From a checkpoint of a small transformer trained on Wikipedia: normalized queries and keys, capped logits.
MLP neurons of a small language model. Each row is named by its layer, matrix (up: input weights) and neuron, and shows model dimensions 576-703. Each number is 128 + 32 x the weight over its row's rms, rounded and kept within 0 to 255.
Before each neuron's rows, "fires on" lists the tokens most often at its 100 highest values on Wikipedia text that the model never trained on.

fires on: " N", "N"
L3.up2689 [156  95 143 159  91 123 135 185 151  93 145  97 164 126 123 132 134 128 101 112 119 121 112 173 164 111  39 122 145 108 127 133 139 166 154  87  82  82  85 118 107  67 178  56 153 134 115  67 134 141 152 115 161 137 145 149 193 113 138 120  79 127  77  76 124  96 176 106 129 120 160 175 108 121  65 136 163 134  81 115 128 151 165 109  67 129 151 120 117 124  98 156 104 134 126 130 131 154 131  81  96  87  80 133 106 141 110 118 104  85  50  90 187 162 119 192 135 117 185 136 156 151 131  99 100 176  88 167]

fires on: "ass", " ass", " res", " special"
L3.up2777 [183 101 112 132  84 119 165 106  72 150 125 117 129 174 141 128 164 117 142 129 154  86 137  96 195 158 109 136 131 143 173 101 147 140 145 146 128 136 114 113 159 122 107 139 148 109 186 112 157 148 139 147 130 166 129 158 164 187 116 130 145 120 152 203  96 123 173 135 135 142 157 173 141 178 127 164 199 155 160  89 188  49 108 105 132  69 137  85  91 104 129 134 121 111 113 119 145 139 103 125 135 171 158 139  86 149 146  99 149 164 184 109 121 194 135 165  88 151  66 151 101 141 131 107 129 107 100  93]

fires on: " can", " se", " takes", "Personal", " che", " ev"
L3.up1636 [ 78 140 153 151 140 120 134 102 126 137 119 117 152 157 147 141  78 145 138 127 129 169 233  89 127 162 156 109 145 138 101  67 119 165  53 112 202 126  98 152 110  84  79 113 111 113 112 148  99 164  94 116 196 110 124 116 124 176 127 106 143  99 160 111 100 119 124 160 101 154 128 103 142 153 119 131 137 103 127 124 164 127 115 135 125 156 168 106 186  54 101 174 177 113  68 131 114 117  75 161 209 128 155 111  74 171  46 147 119  88 128 187 137 215 146 101 128 147 118  62 137 140  62 136 144 133 128 113]

fires on: ";", ":", ".", ".\n\n", ":\n\n"
L3.up2183 [136 140 117 132  65 101 127  85 208 139 127 104 124  98  71 159  94 105 179 101  92 180 115  66 127 196 182  88 151 112 142  67  91  84 110 129 163 154 117 101 100  94 151 117  66 144 133  96 115 207 166  84 135  90 156 177  80 110 170 138 140 139 103  84 146 179 144 138 137 184 121 119 132 115  92  73  87 154 151 142 121 139 126 183  94 179 139 133 107 191 108 167 145 165 138 100 137 109  87  93 174 146  87  81 153 103 116 142 173 145 140 137 135 174 162 124  82  99  82 163 146 161 153 234  59 127 149  93]

fires on: " sc", " vol", " Sc", " Rod", " sust", " cont"
L3.up706 [ 97 130 114 135 119 102 153  90 137 143 127 137 142 117 108 168 135 162  99 117 123 114 116  72 122 181 135 113 140 103 132 106 153 136 156 176  91 127 130 193 172 153 150 138 131 116 139  81 123 110 133 105 125 169 113 140 145 133 180 159 116 100 110 132 101 178 154 170  88 119 176 118 148 157 116 178  92  87 102 104  88  83  81 102 173 111 143 121  64 104  77 145 148 145 139 126 100 142  81 153  80  61 154 112 116 126 103 109 168 223 126  94 168 145 131 117 140  95 159  78 101 176  97 188 152  89 127 119]

fires on: " |", " %", " GA"
L3.up2234 [ 97 116 107 158  91 136 156 123  78 116 137 125  57 110 135 106 198 159  93 131 147 117 162 100  82 155 120 125 182 125 148 130 109  84 173 142 136 132 120 118 103 146 135 166 129 206 148 112 196 176 118  99 104 125 134 128 117 124 127 116  70 135  87 122 150 132 161 122 153  71 129 167 125 123 111 117  92 101 103 118 136 158 139 170 128 108 139 103 178  46 121  68  86 102 124 142 152 146 135 108 118  92 106 104 170  52 180 178 150 127  79  77 186 160 117 118 156 138 188 158 173 164  62 117 124 153  70 160]

fires on: " de", ",", " of", " due"
L3.up1557 [125 100  97 202 140 143 120 135 167 177 185 152 116 127 128 137 130 123 123 122 154 189 100 136 138  83  90 232 139 167 130  86 137 152 169 136 111 162 108 105 104 108 136  95 152 104 120 180 168  94 133 157 170  91 139  68 138 163 108 157 138 176 130 134 127 128 130 133 158  81  96 130  86 130 119 153 139 134 107 174 140 144 158 121 105 123 123 161 131 103 119 128 103 151 165 183 124 145 123 134 118 189 148 130 135 150 131 130  77 152 149 109  88 112  90 109 131 133 114 167 131 175 139 101 141 179 169 107]

fires on: ".", " died", " death", ":", " because"
L3.up2919 [ 88 135  99 168 145 136  50  86 121 171 120 122 111 132  69 124 168 129 176 116 129 176 156 132  98 135 126  72 182 129 103  88  82 151 113 167 114 132 163  93  93  79 146 165 175 132 106 146 166 138 108 139 103  92 104 109 125 119 106 105 136 120 135  90 133 131 123 165  68  90 133  84 164 134  54 137 102 116 156 180 102 132  61 114 104 131 150 159 163 210 113 127 136 114 114 163 109 122 155  93 105 110  91  67  70  91 124 105 128 112 158  85 157 102 193 105 106 117  81 148  97 176 182 147 135 126 116  72]

fires on: "G", " G", "g", " Gang"
L3.up1006 [122 139 126 111  84 116 159 144  66 135 137 140  85 110  68 118 166 132 109  85 132 141 133  75 113 129 136 141  72 127  86 127 130 123 104 104  97  87  72 157  99 129 107 135 102 147 148 151 130  86  28 117 112 122 148 102 151 186 113 128 106  92 195 189 182 128 123  97 168 112 181 122  90 190 104  82 154 114 150 114 158 132 181 144 106 203 141  83 106  93 110 138 124 127  81 128 169 100  59 108  95  85 118 124 108 153 156 145 127  99 113 133 152 184 118 162 143 139 135 164 139 139 188  89  98  77 130 128]

fires on: " H", "\n\n", ")\n\n", " =\n\n"
L3.up1625 [108 101 108 163 147 163 148 158  93  80 132 134 160  83 172 109 101 105 185 137 169 122 165 128 106  79 109 154  94 152 160 184 183 164 189 119 112 230 119 150 140 194 187 108 123 119 138  88 164  69 144 158 119 127 131  77 114 152 122 115 158 164  42 140 129 161  73  73 151 130 109  44 106  80  96 150 118 171 100 150 149 110 136 112 137  71 192 147 174 111 134 132  83 104 160  82  82 167 122 156 115 115 125 123 124 122 113 128 153 108 141 132 131 156 128 107 192 172  70 139 146 167 160 141 120  96 118 120]

fires on: " Sh", "sh", " sh", " May", "Sh"
L3.up1753 [186 114  97 155 127  53 130 133  79  83 165  73 123 136 142 169  88  85 156 103 142 139 163 126  94 120 135  59 106  87 102 171 106 128 118 180 150  75 148 141 120 105  86 111 160 196 156 118  74 115  98  99 143 121 148 109 103  83  26 170 149 153 122 110 141 103 154 119 121 177 144 105 148 120 152 161 179 173 181  95 181 132 133 116 137 125 147 184 170  26 105  88 105 114 199 106 127 105 160 183 125 184  97 112 107  94 131  78 152 129 122  82 155  76 129 116 121  99  75 130 107 138 170 108 155 124 113 160]

fires on: " National", "up", " app", " N", " character", " Sup"
L3.up2177 [ 94 101 131 127 118 149 161 168 136  71 139 117 169 101 103 127 108  94 133 138 181 135 157 121 132 156 185 147 174  51 153  62 144 199  99  97 144 130  42 117 218 136 146  28 134 186 124 133 153 120 176 121 133 114 141 172 167 113 118  93 131 139 129  99  77 119 167 163 131  88 174 126  94 129 112 152 150 135 149 135 117  66 132 111 166 122 107 107 129 166 125 180 103 130 147  80 143 128 157 106 203 119 107  95  98 148 138 154 191 100 103 140 108 181 134  77 112 110 167 110 144 184 199 125 120 150 108  96]

fires on: "ing", "ics"
L3.up398 [152 131  94 132 105 120 138 122 113 102 126 155 147 131 109 109 128 132 145 124 106 167 109 153 150 107 117 121 109 203 114 140 112 111 114 114 152  39 139  45 141 168 168 129 110  84 171 127 130 128 107 144  88 143 127 150 122 176 161 156 175 110 130 104 151  98 145 152 168 102  89 113  77  94 110 166 144 140 129  54  98 128 159 123 196 147 122 156  96 142 134 177  51 174 184 127 110 161 114 199 139  93 181 175 151 127  99 141 192 115 104 102 144 151 139 117 142 144 159 158 111 133  93 151 188  90  94 118]

fires on: "ad", " al", " pl"
L3.up929 [157 167 111 118 152 110 153 109 129 120 142 107 103 142 103 113 174 120 153 132 206 191 138 151 125 163 171 131 191 127  80 107 176  81 176 130 193 107 105 144 110 129  79 140 153 127 111  55 147 146  65 134 167  81 123 189 185 134 163 129 162 142 126 139 109 114 161 123 107  98 130 116 120 153 100 113  74 167 164  86 139 215 122  97  98 123 140 127 171  78 127 119 187 185 201 146 120 171 184 192  77 128 153 118 116 107 122 162  95 137 116 144 111 117 141 174  95 124 171 153 124 150  98 102 105 132  80 197]

fires on: " re", " had", " sh", " Sh", " only", " has"
L3.up1408 [124  94 118 138 126 125 158  97  76 119 123 161 112 148 139 127  91  79 158  78 139 108 131  90 169 182 128 152  85 122  78 136 136 148 141 155 148  97 153  76 117 169 136  93 119 135 189 114 140 107 143 135 136  95 128 146 110 103 101 104 146 125 129 114 165 110 140 164  97 125 129 102 135 133 114 116 142 124 189  71 171 133 158 156 116 105 134  79 142 129 141  93 147 119 149  89  65 104 138 132 135 172 159 121 102  65 126  92 104 178 171 106 159 167 156  84 167 146  76 188  98  39 137 177 101 110 137 144]

fires on: ",", " North", " New"
L3.up2647 [ 54  99  81 142 166 173 177 133 123 159 180 126 138  84 137  91 130 139 119 187 133 156  65 113 146  62 162 137 129 111  87 124 103 199 127 125 120 113 181  58 133 179 120 113 126 129 169 139 137 112 116 140 144 158 125 113 120 106 112 122 120 108 133 173 137 104 163 136 146 116 109  41 110  97  86 176 179 147 158 105  98 124 128  51  84 177 111 120 151 163 113  94 149  92 136 176 119 179 103 131 134 111 118  92 172 162 150  70 165  76  98 110 110  95 127 141 147 158 108 105 142  71 146 113 187 128 180 141]

fires on: "qu", " Qu", " qu", "pr", "b", " rem"
L3.up2507 [165  75 100  60  95 137 108 111 133 148 185  95 118 148 133 131  77 140 120 119  73 135 116 124 152 127 141 146  74 114 143 132 124  96 112  38 168 133  86  58 100  59 135  92 160 108 120 161 162 137 104 103 121 132 210 164 104 179  97 156 101 157 137 124 169 108  91 139 107 124 135  70 133 121  62 101 103 170  99 130 162 111 164 148  96  92 162  82  97  55 187 171 108  68 144 162  74 174  80 153 118 146  53 152  93  83 189  94 176 150 109 183  93 127  88 106 159 135  86 120 149 124 141 100  99 141 141 127]

fires on: " Q", " h", " r", " =\n\n", " H", " water"
L3.up2142 [161 134  98 183 135 139 155 144 128  90 132 140 149 151 158 137 107 141 125 107 142 167 207 102 115 101 175 191 147 114 170 130 115 104 112 138 130 109 141  99 169 135  98 202 152 114 169 142 155  96 158 111 138 100 197 133 164 174  86 138 165 121  12 137  86 116 119 104 116 135 104 144 108  71 120 165 117 111 148  82 118 116 123 148 187 121  87  94  75 153 116 150 131 147 126 131  93 106 138 116 153  95  74 126  87  83 140 113 138  80 143 135  97 119 126  72 152 125 129 109 146 134 195 157 135  96 151 125]

fires on: "ad", "ab", " government", " reb"
L3.up2709 [ 89  97 121  97 123 131 107 128 150 108 129 145 172 147 117  85 156  72 111 161 126 154 103  95  72 143 111 151 132 117 119 181 111  75  85 123 117 156 126 131 127  72 137 109 165 126 105 123 129 101  67 113 142 106 124 169 201  95  80 121 185  94 123 155  90 131 136 112 139 107 153 114 150 123 149  76  95 199 165  71  90 118 180 102 112  82 202 123 131  28 181 179  97 138  77 100 189 139 172 135  94 178  67 110 107 131 126 138  96 117  69 143 144 137 183  48 205 141 117  94  83 145 131 109 220 144 154 122]

fires on: "ip", "p", "ă", " imp"
L3.up1502 [109 139 124 178 109 105 122 125  97 111 127 129 157 141 133 169 146 108 160 107 133 130 118 122 122 138 145 163 193 105 126 114 171 100 108 132  57  86 129 120 153 145 163 111 111 100 137 106 115 186 148 177  67 180 216  89  95 120 114 132 155 142 132 107 109 126 136  70  91 110 137 173 137  84 114  47 140 161 188 106 142 144 113 106 224 179 155 134 115 174 195 101 156  93 129 100 115 150 125 123 114 177 138 161 192 144 164 152 109 157 112  98 121 114 180 112 132 215  93  74 103  69  96  67 143  99 123 153]

fires on: "ing", "ling", " railway"
L3.up500 [177 146 169 118  68 152 124 189 147  74 108 120 143 133 147  73 133 120 112 129 125 174 100 137  99  81 147 202 121 162  95 115 134 133 151 187 188  83 136  86 112 119 177 116 153 117 104 147 141 157 179  82 120 173 156 144 179 119 130 144 143 151 145 120  89 133 132 134 141  73  75 165 124 101 176 149 136 136 180 138 138  88 163 126 144 201 141 110 143 161 121 134 105 101 203 165 152 109 122 142 126 105 157 126 140  96 133 166 132 136  98  65 133 142 170 134 123 126 148  50 104 173 108 141 139  69 113 118]

fires on: "er", " free", " Main", " fre", " major"
L3.up2812 [153 139 121 141 190 135  78 116 132  97  83 185 130 155  99 171 180 138 117 103 153 116  89 114 111  62 110 193  78 151  74 134  75  78 135 161 181 148  77  83 120 146 102 132 106 186  93 109 115 141 109 131 139 106  91 114 186 172  97 123  96 155 130 120 192 164 136  85 103 120 127 115 157 160 202 111 125 119 122  75 126  54 131 170 145 140 119 104 189 173 125 170 174 101 143 187 134 105 145  90 129 101 173 134 150  92 144 149  92 109 105  75  57 110 119 173 144 112  89 200 156 146 137 135 121 160 116 163]